{
  "n_layer": 8,
  "d_model": 768,
  "n_head": 6,
  "n_kv_head": 3,
  "head_dim": 128,
  "d_mlp": 1024,
  "vocab_size": 50257,
  "activation": "swiglu",
  "norm": "rmsnorm",
  "norm_place": "pre",
  "norm_eps": 1e-06,
  "positions": "rope",
  "rope_base": 10000.0,
  "rope_fraction": 0.5,
  "qk_norm": false,
  "attn_scale": 0.0884,
  "bias": "qkv",
  "tie_embeddings": true,
  "parallel_block": false,
  "init": "orth",
  "init_std_qkv": 0.0169,
  "init_std_o": 0.00423,
  "init_std_up": 0.0169,
  "init_std_down": 0.00367,
  "optimizer": "muon_variant",
  "lr": 0.00857,
  "lr_mult_o": 1.56,
  "beta1": 0.95,
  "lr_head": 0.00385,
  "grad_clip": 1.0,
  "warmup_steps": 200,
  "schedule": "wsd",
  "decay_fraction": 1.0,
  "decay_shape": "linear",
  "final_lr_fraction": 0.0,
  "batch_tokens": [32768, 65536, 131072],
  "seq_len": 1024,
  "doc_mask": false,
  "train_tokens": 573300000,
  "steps": 7432,
  "dataset": "wikipedia_en"
}
MLP neurons of a small language model. Each row is named by its layer, matrix (gate and up: input weights) and neuron, and shows model dimensions 528-655. Each number is 200 + 30 x the weight over its row's rms, rounded and kept within 0 to 999. A neuron's up and down rows have the sign that makes its largest values positive.
Before each neuron's rows, "fires on" lists the tokens most often at its 100 highest values on Wikipedia text that the model never trained on.

fires on: " of", ",", " the", " in", " ("
L3.gate249,186,218,210,167,211,223,199,208,227,203,265,195,191,188,227,201,171,227,168,205,219,154,220,191,188,149,245,204,230,210,211,215,176,215,200,213,214,250,241,218,159,201,191,221,221,166,212,181,176,221,214,167,182,177,207,177,180,173,163,193,233,148,157,208,213,212,192,203,194,246,209,229,227,190,157,142,252,243,194,164,179,195,281,170,188,205,250,230,260,226,190,223,194,175,204,207,217,233,163,161,235,150,158,218,169,250,203,178,224,201,204,222,191,200,250,150,253,223,168,215,199,251,206,242,172,154,197,155
L3.up249,175,177,187,158,185,191,184,210,178,222,224,213,238,226,238,179,182,213,201,235,206,230,178,169,142,227,208,230,239,219,181,196,282,207,249,194,200,175,201,200,230,214,171,199,174,231,179,203,162,253,217,194,180,184,233,202,215,155,210,187,189,231,187,211,217,221,215,219,178,215,123,210,189,176,185,242,163,216,147,241,177,214,186,198,255,237,158,203,213,207,214,228,241,225,173,220,178,182,178,216,243,194,178,224,174,148,240,216,213,175,184,224,142,218,177,176,171,180,222,203,231,166,210,177,205,246,143,174

fires on: "==", ".\n\n", "==\n", ".\"\n\n"
L3.gate485,182,203,135,195,174,170,228,240,226,185,189,197,151,147,210,194,186,162,219,177,145,157,201,237,145,159,205,170,171,155,220,206,227,291,182,209,190,198,186,221,199,144,200,243,203,198,294,179,189,199,213,215,177,224,183,260,212,193,198,212,249,186,216,182,257,208,150,210,177,141,176,245,200,189,255,148,259,222,159,175,243,193,213,180,205,224,202,228,179,192,169,244,250,136,186,142,206,198,264,199,209,207,241,179,172,186,213,163,181,164,177,166,181,202,204,191,201,238,215,230,226,210,213,221,224,184,178,212
L3.up485,175,210,136,195,152,182,197,166,205,180,188,187,181,147,209,189,176,114,258,195,159,158,221,188,165,142,211,193,131,203,215,170,190,237,212,177,159,159,151,169,174,163,198,236,205,185,254,165,217,167,222,174,206,305,168,238,225,180,174,247,206,191,196,186,255,215,209,231,204,102,186,253,208,160,233,164,256,203,197,190,244,238,210,161,199,242,170,231,144,177,146,226,258,174,166,150,218,247,273,228,217,222,261,198,201,238,176,181,197,202,162,170,200,216,166,176,189,184,180,218,227,239,236,279,191,176,172,193

fires on: " -", " \"", "-", " to", " in", ","
L3.gate296,233,214,214,229,188,224,171,201,176,245,219,130,259,187,233,195,203,149,182,155,216,193,204,208,248,188,264,238,194,224,227,229,191,182,202,198,247,225,237,209,180,124,226,162,204,178,189,239,198,198,184,243,182,195,183,184,185,187,184,252,185,195,152,252,209,250,215,212,252,185,177,242,166,207,213,143,186,167,317,191,169,198,182,209,211,210,184,218,172,211,210,276,225,156,196,267,241,216,186,218,226,212,232,250,179,154,187,189,249,170,169,231,164,209,152,209,207,206,185,176,269,214,230,209,181,207,196,158
L3.up296,210,190,240,182,231,247,201,199,196,206,211,197,238,219,189,206,204,233,223,220,183,214,199,148,230,235,225,190,225,230,196,170,220,236,218,197,204,227,263,200,209,171,163,174,215,151,173,252,211,198,210,198,170,236,234,179,197,193,249,197,173,233,205,226,190,216,220,225,148,145,167,173,196,157,215,180,190,208,194,179,261,256,196,161,237,256,168,234,232,185,171,215,172,187,195,157,208,198,185,198,216,151,136,231,183,149,160,204,129,181,185,206,214,203,210,188,169,227,193,218,185,149,211,164,183,156,179,206

fires on: " of", " (", " such", " as", " including", " the"
L3.gate803,189,227,143,171,221,201,199,178,241,187,140,179,203,215,167,188,217,197,150,235,207,186,211,207,191,191,200,155,207,266,234,188,159,180,199,163,181,237,174,210,233,209,192,196,164,230,219,209,235,203,229,240,204,173,229,168,234,230,137,170,223,183,199,250,187,244,220,132,233,149,219,180,242,213,214,181,200,120,182,231,213,216,199,220,217,196,173,232,235,236,232,214,208,196,182,164,156,260,239,207,251,111,180,232,196,222,298,227,190,209,169,197,206,211,182,183,247,185,174,186,187,223,201,250,219,260,192,189
L3.up803,195,231,197,172,166,196,196,173,190,204,171,190,190,251,153,184,266,222,187,195,174,173,194,241,185,239,189,194,230,240,196,170,213,239,265,190,220,153,167,162,180,188,176,226,178,224,180,236,215,189,259,213,207,171,218,175,263,196,178,183,234,178,201,232,153,212,196,165,184,214,219,195,223,150,205,219,201,148,185,236,166,193,243,238,240,165,215,188,155,218,174,156,260,222,197,198,231,227,215,223,198,186,205,231,187,219,164,227,214,190,149,189,164,190,202,158,254,157,175,206,201,210,229,212,261,185,211,185

fires on: " g", "R", "g", "G", "D", "B"
L3.gate465,184,131,178,187,198,233,175,219,220,146,194,178,199,213,236,211,168,191,196,225,200,166,254,154,234,209,182,209,188,215,152,249,211,201,207,156,228,206,202,201,253,174,242,193,182,216,218,133,184,181,145,209,266,183,158,163,219,206,217,218,251,125,205,205,191,256,157,191,230,173,185,227,193,177,161,201,253,156,191,224,265,238,183,193,195,205,176,239,236,239,187,236,224,175,191,184,219,181,230,220,161,202,175,195,257,215,142,213,260,208,189,247,191,216,205,227,160,142,222,321,193,225,130,211,182,197,152,133
L3.up465,185,225,215,181,249,207,236,212,197,219,207,216,197,212,189,234,183,198,218,221,249,232,268,194,204,181,205,191,194,217,226,251,164,195,186,155,202,233,174,205,212,194,154,226,215,231,243,207,155,179,147,240,162,132,247,200,235,205,180,158,211,220,180,190,160,164,207,207,220,162,194,225,238,231,163,234,192,159,175,265,225,212,207,210,159,179,157,165,272,209,206,275,211,194,214,237,111,195,188,155,198,182,218,185,212,225,258,223,180,185,196,212,141,173,273,225,197,158,180,230,193,230,236,236,184,159,192,167

fires on: ",", " of", "-", "af", "f", "erv"
L3.gate880,198,219,197,195,220,178,179,218,191,191,201,220,211,206,245,209,182,164,267,168,158,239,226,169,176,194,203,220,210,185,157,180,178,215,187,150,189,192,259,212,183,159,210,158,176,206,213,196,214,204,185,247,165,189,191,243,219,183,132,174,248,172,190,173,249,191,228,152,177,202,192,174,226,194,221,144,212,209,207,239,205,188,241,200,194,165,205,241,250,225,146,219,165,116,194,159,181,216,225,201,149,159,189,188,182,213,136,169,170,160,205,234,193,222,227,226,149,221,191,202,220,227,205,182,217,228,251,177
L3.up880,228,224,261,152,225,232,177,200,206,191,161,173,139,197,162,204,188,169,181,177,148,215,165,180,193,253,237,214,227,207,182,158,207,153,201,197,196,240,190,253,185,161,142,215,156,167,202,215,184,174,144,206,178,215,207,217,221,228,184,231,169,199,108,208,221,201,209,191,186,194,157,153,216,210,223,175,223,160,229,185,239,190,254,224,181,168,157,189,212,277,196,260,175,186,216,182,226,200,165,224,172,195,251,204,153,209,212,193,246,189,134,214,176,209,135,184,204,183,202,206,193,195,197,252,150,173,192,182

fires on: " (", "|", " (−", " |", "2"
L3.gate232,140,208,146,164,141,208,207,250,231,187,185,172,204,212,178,215,201,199,180,184,177,221,243,232,236,201,135,186,223,164,194,193,152,169,204,241,197,185,179,234,170,199,126,196,192,218,217,192,187,168,224,169,178,162,216,203,191,221,224,258,208,212,213,226,188,207,216,201,215,221,219,158,173,222,240,170,199,168,228,222,235,202,221,184,209,221,196,249,239,174,207,186,216,219,178,230,176,212,214,194,220,220,227,184,201,159,228,158,183,200,199,217,211,183,210,213,156,180,200,241,191,246,218,191,214,170,211,158
L3.up232,143,203,209,196,192,244,177,222,186,258,224,201,215,218,201,202,212,213,167,203,208,145,204,138,214,262,167,255,244,244,243,228,140,191,236,246,266,210,226,284,163,171,162,217,171,225,187,187,196,176,200,207,181,174,171,231,212,225,198,222,195,210,185,203,180,202,202,200,239,179,253,189,173,226,181,232,239,193,228,142,218,205,205,214,219,195,181,203,212,209,184,184,223,174,228,191,224,189,206,144,190,251,196,193,208,207,220,217,201,175,151,187,256,156,190,230,191,210,217,229,236,272,222,200,205,220,153,190

fires on: " |", " (", " ", "\n", ")."
L3.gate757,139,170,173,263,163,174,163,183,186,204,184,266,226,203,213,188,184,181,205,246,175,248,246,272,232,202,194,156,168,172,203,223,213,195,178,225,191,227,172,167,144,178,184,169,165,237,205,254,223,164,192,250,240,252,214,184,209,171,235,201,191,231,185,230,181,197,261,181,230,205,215,200,206,188,223,247,180,192,209,184,184,186,241,149,247,134,173,161,217,231,220,209,151,250,160,194,223,235,233,186,201,179,157,175,160,185,188,171,225,182,181,256,205,223,178,216,210,204,177,196,152,223,215,204,202,226,192,155
L3.up757,205,190,218,234,229,245,124,117,211,157,195,218,185,198,211,234,153,209,200,188,197,214,220,182,233,199,219,156,150,209,198,208,266,185,171,205,236,169,225,208,216,173,263,216,189,239,180,228,245,213,235,212,169,181,145,208,214,231,123,191,189,189,236,217,219,196,197,226,255,172,244,208,147,220,156,152,198,198,210,232,194,195,231,153,241,199,151,181,201,157,213,190,188,165,162,211,224,235,177,177,230,163,185,173,202,239,207,247,197,249,212,193,151,193,181,212,175,218,229,205,175,232,180,191,216,245,240,176

fires on: "-", " to", " will", " would", "'ll"
L3.gate919,189,271,175,201,174,198,225,185,177,261,182,252,141,191,165,262,209,194,189,183,169,210,223,190,190,173,211,206,211,229,208,176,180,202,165,263,260,199,191,204,190,193,174,225,207,131,152,185,229,186,215,170,197,158,204,215,212,210,212,153,174,222,195,221,191,264,180,182,201,184,196,215,234,208,196,223,168,210,203,203,203,198,193,241,209,241,204,221,204,247,191,199,219,180,213,154,206,249,157,197,159,195,195,241,202,225,172,159,171,194,126,238,191,209,184,203,218,142,243,208,161,217,222,194,236,178,245,152
L3.up919,174,189,155,207,188,168,142,190,202,218,191,253,181,210,179,198,213,216,195,214,167,282,190,206,218,199,227,211,184,238,208,146,148,205,171,232,176,178,178,226,210,194,177,205,176,187,183,249,227,183,260,123,236,199,236,214,132,187,221,202,235,195,272,213,197,233,218,236,258,193,148,210,168,158,201,230,222,233,218,211,220,186,214,238,226,195,236,230,165,217,240,197,207,174,202,148,193,205,271,185,152,166,225,249,179,241,202,185,248,205,178,194,141,205,153,225,215,239,221,159,177,229,191,173,206,212,226,238

fires on: " |", " as", " order"
L3.gate673,177,236,166,208,233,142,219,200,146,201,254,195,241,227,149,203,167,237,233,247,197,168,202,153,177,214,188,113,186,136,226,172,209,256,209,168,207,212,167,174,171,197,222,209,194,166,205,192,191,176,189,177,229,197,200,169,165,172,173,233,209,132,217,228,187,176,200,180,164,216,183,182,207,189,229,193,235,185,186,196,237,224,209,176,155,256,175,231,204,201,189,237,174,193,216,175,218,201,205,208,201,284,242,195,214,211,207,189,208,164,164,230,194,157,159,179,192,220,184,194,201,177,215,195,220,192,240,220
L3.up673,191,244,223,191,178,204,177,220,231,159,198,181,212,188,222,225,195,270,185,180,176,165,262,187,179,151,232,180,184,204,209,259,174,244,207,149,233,217,230,146,222,219,215,222,199,173,254,187,207,203,162,177,200,156,211,196,218,231,154,184,219,263,218,214,189,188,192,201,217,218,201,236,189,245,223,163,209,205,208,195,227,233,196,197,199,239,205,203,198,156,208,242,176,138,173,209,210,162,233,243,194,209,201,190,228,204,225,197,216,182,185,185,205,238,168,179,214,204,180,230,231,216,153,224,180,198,208,189

fires on: " and", ",", " to", ".", " in", " was"
L3.gate753,238,225,185,213,210,197,146,221,159,248,234,250,222,163,208,163,138,210,197,228,230,199,205,179,246,203,225,230,196,185,188,186,263,179,203,257,176,163,177,159,220,223,195,171,237,181,263,149,175,272,168,169,228,201,276,195,227,134,220,183,177,156,189,193,196,229,226,220,185,181,195,225,181,219,193,236,99,200,258,143,211,222,227,193,193,228,178,174,184,193,249,232,233,187,140,183,184,220,180,179,187,167,140,215,188,221,159,272,165,219,162,264,135,162,175,194,207,186,196,189,184,204,166,195,216,189,215,197
L3.up753,171,261,170,207,212,194,211,212,184,247,270,228,165,171,191,165,193,208,278,247,219,204,235,202,211,190,192,227,175,245,203,189,236,235,203,215,189,154,225,178,215,196,190,188,211,140,217,223,243,265,174,184,236,214,182,145,197,178,179,231,227,167,251,221,205,219,189,206,215,186,177,191,249,245,216,202,188,203,212,227,197,187,177,175,206,157,191,189,178,210,200,251,248,224,158,227,242,201,189,170,204,203,181,200,165,210,186,179,171,221,171,206,235,228,220,187,230,155,176,187,212,234,193,199,197,158,241,179

fires on: "4", " United", "8", " |", "7", "9"
L3.gate918,167,194,246,176,227,244,207,202,218,195,225,183,129,239,184,212,201,182,194,125,192,215,238,180,211,203,191,213,220,174,203,217,199,186,167,218,192,200,246,230,174,187,201,192,169,179,211,194,229,166,148,292,166,225,172,213,206,216,185,176,201,141,142,178,228,183,208,225,177,168,202,196,194,251,222,204,214,171,166,205,222,156,218,255,188,191,162,167,160,224,205,171,206,157,196,202,137,192,180,238,232,155,205,215,178,200,185,184,144,226,138,185,199,181,229,164,212,174,217,193,181,231,188,182,186,188,203,221
L3.up918,234,233,201,234,183,201,203,215,187,195,202,239,151,244,193,246,156,203,199,162,211,175,223,196,173,181,187,183,246,259,183,194,174,228,123,192,200,165,217,185,217,190,192,179,172,158,181,241,191,226,160,164,144,232,167,194,227,180,136,159,219,221,195,194,196,206,220,236,171,216,205,189,171,204,283,200,243,207,197,206,227,205,214,214,154,129,206,210,178,206,223,186,228,228,183,224,186,193,211,236,207,165,221,193,247,195,191,177,164,144,176,200,218,181,186,166,213,168,182,167,208,221,179,103,262,204,192,165

fires on: ".\n\n", "=", "==\n", ".\"\n\n", ".", " ==\n"
L3.gate303,172,259,198,235,157,189,180,250,202,160,211,151,197,123,225,234,188,224,198,212,239,184,225,221,173,172,209,186,216,185,136,177,152,272,222,194,181,134,203,207,139,173,182,212,231,212,176,242,219,195,234,200,205,180,197,233,241,177,190,178,209,146,187,208,288,216,211,211,186,191,188,244,236,152,206,172,221,138,234,175,246,231,224,200,160,212,169,214,209,180,198,304,233,163,194,197,230,234,240,184,201,203,258,192,221,224,208,218,175,191,173,212,208,182,207,174,240,172,192,227,200,132,169,203,183,221,222,187
L3.up303,199,168,231,228,206,179,249,227,213,207,205,163,227,174,221,209,221,176,236,215,179,169,225,206,196,136,190,188,152,141,193,166,194,244,201,186,138,180,218,166,187,179,227,240,243,188,243,189,237,215,217,183,220,187,232,250,225,200,182,244,214,180,245,189,210,196,194,182,166,108,229,230,253,193,199,200,212,188,227,236,239,255,194,190,158,211,169,255,183,196,162,266,225,178,234,182,175,252,203,195,168,224,220,179,241,231,260,234,197,131,184,207,215,180,234,206,198,160,209,189,219,243,237,230,188,243,256,175

fires on: " and", " Label", " (", " in", " ", " make"
L3.gate355,206,243,197,197,209,186,163,151,194,224,170,205,197,225,236,227,149,243,184,163,166,258,215,219,185,149,272,167,156,144,161,168,245,219,149,192,155,166,187,183,194,198,168,257,198,188,162,228,199,183,191,198,177,207,182,147,165,179,235,242,167,222,220,267,215,187,124,198,215,164,177,153,187,182,265,201,192,187,224,122,231,239,214,222,242,165,183,194,267,190,195,206,203,175,124,192,175,235,203,166,203,218,211,187,174,202,190,214,239,181,221,168,258,230,207,175,179,194,159,140,190,200,165,201,206,230,168,187
L3.up355,227,196,173,177,208,147,192,148,211,230,208,190,247,188,217,213,194,221,237,196,194,184,124,168,240,198,215,158,176,169,239,145,261,247,215,202,179,211,191,214,199,179,145,208,218,205,181,200,201,205,245,176,139,173,213,221,236,249,191,228,172,181,208,237,198,178,160,204,231,199,191,168,180,164,251,193,170,207,195,182,171,189,230,162,211,195,242,220,248,194,210,238,241,199,175,231,196,210,158,206,232,223,228,176,214,171,231,225,174,203,245,158,211,182,196,219,221,209,171,217,158,247,161,177,222,227,199,170

fires on: " in", " for", " of", ":", " at", " on"
L3.gate466,190,167,173,209,167,195,227,226,231,200,256,167,216,176,201,209,188,195,191,220,188,199,169,212,195,190,180,188,178,208,223,254,213,186,192,207,212,202,174,206,227,224,223,207,168,199,277,230,199,197,210,202,191,166,178,248,202,201,172,233,170,210,219,164,180,182,216,211,194,189,172,213,239,175,181,174,205,199,186,220,197,184,253,177,262,213,238,211,170,207,194,235,202,192,180,191,171,213,202,221,228,198,241,206,150,205,255,209,232,130,184,245,203,160,193,209,184,240,193,176,248,212,258,193,209,174,155,186
L3.up466,223,181,149,191,131,207,236,250,261,191,192,161,221,207,191,202,190,133,154,181,169,205,244,239,169,209,244,178,177,239,203,223,181,141,225,174,226,215,173,212,179,210,180,202,189,201,205,202,188,226,244,218,149,234,182,197,246,206,202,211,143,143,211,184,206,164,202,189,230,156,198,244,222,152,179,160,191,214,262,197,181,212,201,185,241,171,190,208,170,201,243,229,218,203,172,231,152,240,215,220,171,204,263,220,233,194,248,184,217,154,238,169,216,180,217,222,182,238,200,180,236,202,209,230,188,185,187,177

fires on: "r", " against", " near", " in", ":", " of"
L3.gate833,182,204,236,215,199,168,194,239,235,229,201,165,199,227,176,223,234,226,216,215,221,199,219,211,152,215,149,182,149,151,219,207,245,240,157,239,245,182,226,182,280,221,169,217,168,168,251,218,199,188,197,193,204,191,188,209,202,173,153,181,166,169,221,231,195,201,197,173,231,190,191,200,154,185,211,184,224,173,182,141,202,171,195,211,189,293,230,202,230,187,172,234,277,227,234,220,223,243,195,176,159,204,190,179,157,255,219,164,236,184,219,186,183,186,256,149,237,221,201,180,218,218,199,232,222,205,187,206
L3.up833,221,183,230,227,184,217,167,205,193,206,137,223,236,201,99,196,196,215,264,250,185,166,175,234,177,194,214,174,253,200,220,193,182,200,174,208,232,172,244,244,252,191,201,192,227,213,232,153,152,181,194,215,156,194,161,257,201,180,275,189,178,244,229,163,179,219,151,225,186,154,191,153,209,167,214,203,223,246,183,189,222,148,207,201,157,274,202,206,262,171,195,189,237,224,219,194,200,246,204,242,148,177,205,237,141,230,184,203,170,220,202,146,202,172,179,117,224,204,228,215,235,241,190,203,181,236,172,235

fires on: " |"
L3.gate184,246,206,191,264,171,167,249,224,215,196,176,195,164,169,215,165,193,261,207,196,243,199,213,200,187,217,198,214,196,232,185,180,164,246,188,171,197,190,242,228,130,195,200,227,205,129,154,171,227,196,190,287,161,154,224,185,228,210,187,186,196,234,180,276,188,201,185,143,206,232,207,238,154,218,249,208,157,166,199,217,217,171,187,213,198,210,170,153,213,136,208,182,167,201,180,147,173,173,258,229,164,184,229,189,194,220,185,247,229,141,186,164,168,252,287,215,189,182,181,182,224,165,199,273,180,196,191,238
L3.up184,258,164,222,166,214,214,206,186,189,214,212,161,199,163,184,181,126,178,259,204,222,219,198,179,232,199,207,225,220,239,155,208,242,170,194,215,174,207,206,189,155,183,227,188,181,148,194,163,105,190,190,181,138,171,170,204,173,200,205,178,224,158,240,237,220,200,142,154,165,249,155,207,269,141,222,178,273,215,257,214,122,200,177,151,174,150,171,171,209,229,174,178,247,204,229,198,152,193,288,205,188,187,136,180,216,208,176,155,196,217,181,202,199,222,165,161,216,215,175,214,193,215,194,187,221,234,195,202

fires on: "9", "6", " as", "7", "5"
L3.gate669,256,188,230,230,196,249,196,214,168,237,223,191,222,192,167,191,159,213,197,198,216,243,156,186,209,185,245,203,184,242,202,282,210,171,273,216,235,176,247,200,220,188,149,190,242,218,268,177,199,236,186,198,218,196,224,230,209,153,209,225,197,214,209,242,259,190,203,214,206,161,193,204,139,195,183,207,182,248,203,174,224,229,213,226,166,185,204,240,229,218,153,186,169,225,188,252,173,224,213,242,178,251,154,153,208,230,197,166,242,224,243,209,165,150,248,189,194,242,235,178,216,193,236,217,180,200,179,184
L3.up669,198,202,205,230,168,226,168,187,191,286,224,212,227,252,219,228,211,203,184,201,202,188,171,216,220,192,169,183,220,122,207,193,173,174,177,185,169,171,194,197,281,187,231,209,194,193,178,277,158,199,176,210,166,253,206,119,198,198,165,231,241,116,198,218,216,236,233,208,243,209,215,199,218,164,192,175,175,182,219,169,170,186,201,239,200,231,157,186,215,208,211,248,214,188,216,223,216,176,177,186,238,206,230,221,172,180,189,193,220,192,265,125,161,207,266,130,219,182,181,199,215,190,178,173,247,182,212,248

fires on: "==", "==\n", " ==\n", " in", " on", " |\n\n"
L3.gate910,229,212,236,191,166,239,194,214,188,179,276,199,174,166,207,192,156,224,180,203,171,161,199,183,238,212,190,189,170,191,207,199,167,217,195,201,279,188,237,149,228,194,202,197,241,214,226,212,227,188,183,218,186,208,185,227,202,202,183,225,268,218,158,165,219,199,208,185,218,148,218,285,199,219,146,142,183,212,174,218,254,199,173,179,162,179,217,253,154,173,170,174,222,208,210,242,239,191,211,203,151,189,246,176,172,165,223,187,143,174,169,206,232,204,210,222,233,211,214,155,206,200,219,218,250,219,185,217
L3.up910,164,213,186,218,215,196,182,166,166,194,205,180,163,175,171,226,182,233,222,234,253,177,265,206,200,179,192,231,166,193,238,156,270,207,258,163,197,244,206,185,221,212,163,182,218,164,220,160,228,154,247,195,235,146,214,230,246,166,193,161,209,235,218,194,209,210,167,206,164,205,234,184,225,161,226,173,210,151,148,213,282,214,203,225,144,224,176,196,223,132,242,224,231,158,168,160,212,215,200,175,181,248,186,192,130,205,222,197,241,172,180,186,215,179,195,220,170,183,185,238,181,195,168,229,214,202,144,144

fires on: " |", " -", " as", " at", "With"
L3.gate381,213,207,152,223,238,195,204,206,168,224,209,169,195,203,195,216,195,237,167,212,257,204,213,167,241,239,204,130,187,187,198,229,140,202,140,186,232,194,215,199,129,200,203,194,244,170,182,216,224,222,219,160,216,176,247,159,182,271,210,211,233,189,221,212,232,191,180,184,187,222,191,223,193,185,183,198,215,188,239,222,202,279,233,149,261,210,157,202,246,242,208,198,253,218,154,169,256,196,185,225,205,260,176,180,177,210,231,188,192,191,246,198,170,249,193,201,200,143,198,140,240,149,194,222,197,213,204,229
L3.up381,178,207,188,237,191,192,218,189,228,183,157,155,232,190,215,177,190,232,191,226,195,190,218,169,240,254,202,206,235,242,255,219,185,180,186,183,186,192,211,202,188,184,184,214,203,148,200,160,210,219,215,156,170,202,162,214,131,237,222,220,195,230,195,236,193,243,180,182,279,205,253,226,169,229,241,184,211,171,187,224,182,228,193,184,207,197,202,235,200,225,224,207,183,181,217,180,269,177,231,185,230,238,202,190,181,191,158,231,198,123,170,175,172,189,207,191,215,219,203,186,205,172,207,169,231,205,186,218

fires on: " |", "ar", "2", " \"", "os", " World"
L3.gate158,191,245,189,199,180,233,239,199,227,174,189,221,184,172,180,212,213,196,205,241,170,182,245,204,205,201,197,207,164,229,148,236,186,226,207,186,155,172,180,217,154,206,193,151,282,208,196,197,207,211,209,141,161,157,225,202,180,178,201,143,205,177,242,159,256,211,165,237,242,182,177,226,197,183,164,195,250,147,175,186,181,190,244,130,202,246,216,272,238,201,150,191,209,162,192,164,148,197,199,136,204,200,185,199,250,200,181,182,206,223,174,203,193,205,232,229,184,206,226,228,230,196,245,209,209,199,204,198
L3.up158,170,252,191,230,186,170,234,170,201,264,181,214,182,262,210,135,210,199,192,236,163,131,195,174,149,234,215,233,247,196,146,208,185,222,228,214,239,162,149,225,186,206,223,195,261,142,241,223,249,215,190,209,240,193,216,286,236,245,240,214,215,129,165,192,201,201,233,181,178,208,201,244,242,216,216,278,224,204,131,155,225,228,177,250,182,192,231,174,180,178,224,207,297,153,235,203,166,179,198,179,210,192,221,206,179,220,218,167,226,211,163,236,177,172,158,157,194,203,186,187,173,133,188,218,250,169,211,204

fires on: ",", " –", "oin", " -", " defeated"
L3.gate362,158,172,157,266,187,159,226,202,203,258,233,198,224,228,216,196,152,185,210,159,173,219,247,123,177,171,213,145,189,214,183,187,177,226,240,207,194,227,275,200,192,154,219,191,182,194,170,256,175,195,193,180,215,156,198,218,215,165,206,190,158,191,162,219,196,241,147,187,209,200,193,182,186,219,191,201,253,170,259,262,225,216,236,155,178,195,234,242,174,221,211,203,225,221,213,257,196,204,195,213,150,168,182,209,212,190,202,216,245,154,223,246,164,230,167,216,237,198,186,189,231,165,184,217,237,185,188,177
L3.up362,157,276,227,170,168,203,174,218,203,208,172,264,169,215,252,215,205,233,219,168,199,203,209,207,195,224,162,162,228,231,200,172,220,186,194,197,205,210,195,206,187,168,225,251,216,154,229,231,202,179,212,200,238,226,204,242,190,184,178,196,200,230,193,204,180,228,205,173,187,208,168,223,197,215,218,224,166,249,189,203,189,200,137,182,205,191,184,171,162,211,218,218,228,212,147,182,161,140,180,169,225,179,161,193,247,216,206,225,190,252,232,259,217,200,184,197,197,195,219,255,170,199,234,201,196,218,224,189

fires on: " to", "1", " (", "2", ".", " as"
L3.gate250,220,233,208,215,231,236,201,158,141,181,197,230,250,196,175,194,204,209,226,236,168,200,240,217,181,171,148,197,237,211,161,182,257,255,169,182,206,198,230,193,224,144,171,170,204,183,234,209,249,219,163,174,246,190,217,182,153,179,214,202,209,181,107,197,192,185,219,189,179,220,197,213,158,278,181,214,229,165,219,147,223,202,184,187,207,153,171,247,179,214,203,249,207,193,207,227,200,218,176,196,240,208,183,203,223,151,226,221,211,192,182,189,216,202,174,185,129,155,220,175,241,152,220,174,248,228,183,197
L3.up250,294,233,192,218,202,140,161,133,190,132,219,221,249,210,184,180,160,173,223,162,181,188,220,205,188,231,222,234,189,256,202,216,252,187,230,192,199,232,182,225,210,217,215,150,196,170,236,199,194,240,186,209,208,210,205,219,188,159,168,254,231,195,172,160,204,227,238,186,158,199,224,228,217,213,178,194,156,172,198,147,165,201,184,195,177,202,158,245,219,228,135,251,226,146,208,151,180,226,213,199,224,173,190,197,234,229,177,229,217,212,204,214,161,210,233,159,189,171,215,183,213,160,224,168,172,255,225,152

fires on: " in", " to", " of", " from"
L3.gate877,204,179,201,191,154,174,206,162,157,214,143,208,183,214,253,199,232,203,160,198,210,178,174,214,188,164,157,173,182,115,222,212,169,196,196,225,213,242,221,198,194,212,144,150,193,204,184,175,216,189,180,149,226,233,227,127,216,184,188,239,174,153,167,170,195,184,195,202,160,181,186,151,205,198,244,221,215,209,228,225,246,207,243,196,212,221,141,177,215,176,180,216,248,170,176,196,206,233,242,203,175,183,239,230,152,253,213,264,144,163,172,170,229,210,214,241,173,214,233,182,218,180,249,237,226,226,206,152
L3.up877,219,176,186,185,194,166,187,228,201,165,202,185,168,189,223,213,183,170,115,226,158,156,206,207,157,191,187,191,160,212,283,228,135,234,184,205,151,186,146,238,150,174,186,212,196,191,191,200,236,142,190,160,196,243,234,196,270,191,192,234,177,183,174,194,204,189,197,183,159,175,241,182,239,174,246,225,194,226,234,186,234,186,231,182,214,214,194,123,194,205,173,238,243,238,237,173,217,235,184,212,155,192,248,225,166,195,204,232,196,202,166,189,214,161,207,247,206,224,248,212,165,226,238,215,211,230,193,206

fires on: "1", "5", "3", "9", "6", "4"
L3.gate808,185,237,187,198,159,229,247,213,179,208,190,209,220,148,211,198,222,225,189,226,209,213,242,221,236,222,225,209,217,141,181,261,232,236,204,227,201,226,193,215,215,252,173,206,250,190,223,256,178,192,177,223,248,208,168,172,212,178,269,178,243,245,217,164,218,173,226,236,204,157,199,177,223,190,198,203,232,214,218,170,240,152,154,234,253,137,235,178,262,180,218,204,226,157,218,195,163,159,176,216,163,214,193,223,241,202,178,154,192,192,212,192,164,200,198,197,221,207,183,200,233,201,237,204,264,137,187,235
L3.up808,211,204,262,246,232,211,195,188,282,253,219,222,172,172,235,174,209,177,158,178,186,232,140,227,172,208,222,221,184,118,203,223,207,168,227,209,225,207,193,210,191,233,184,237,223,212,221,264,173,224,188,244,160,187,232,178,143,249,183,210,152,169,246,169,228,172,118,225,271,161,187,229,164,228,219,179,257,238,225,213,211,148,129,137,217,175,217,224,199,204,163,158,201,216,204,178,193,203,161,219,195,185,187,218,213,179,247,190,231,169,253,228,161,199,205,191,192,183,188,206,226,192,236,170,184,211,259,189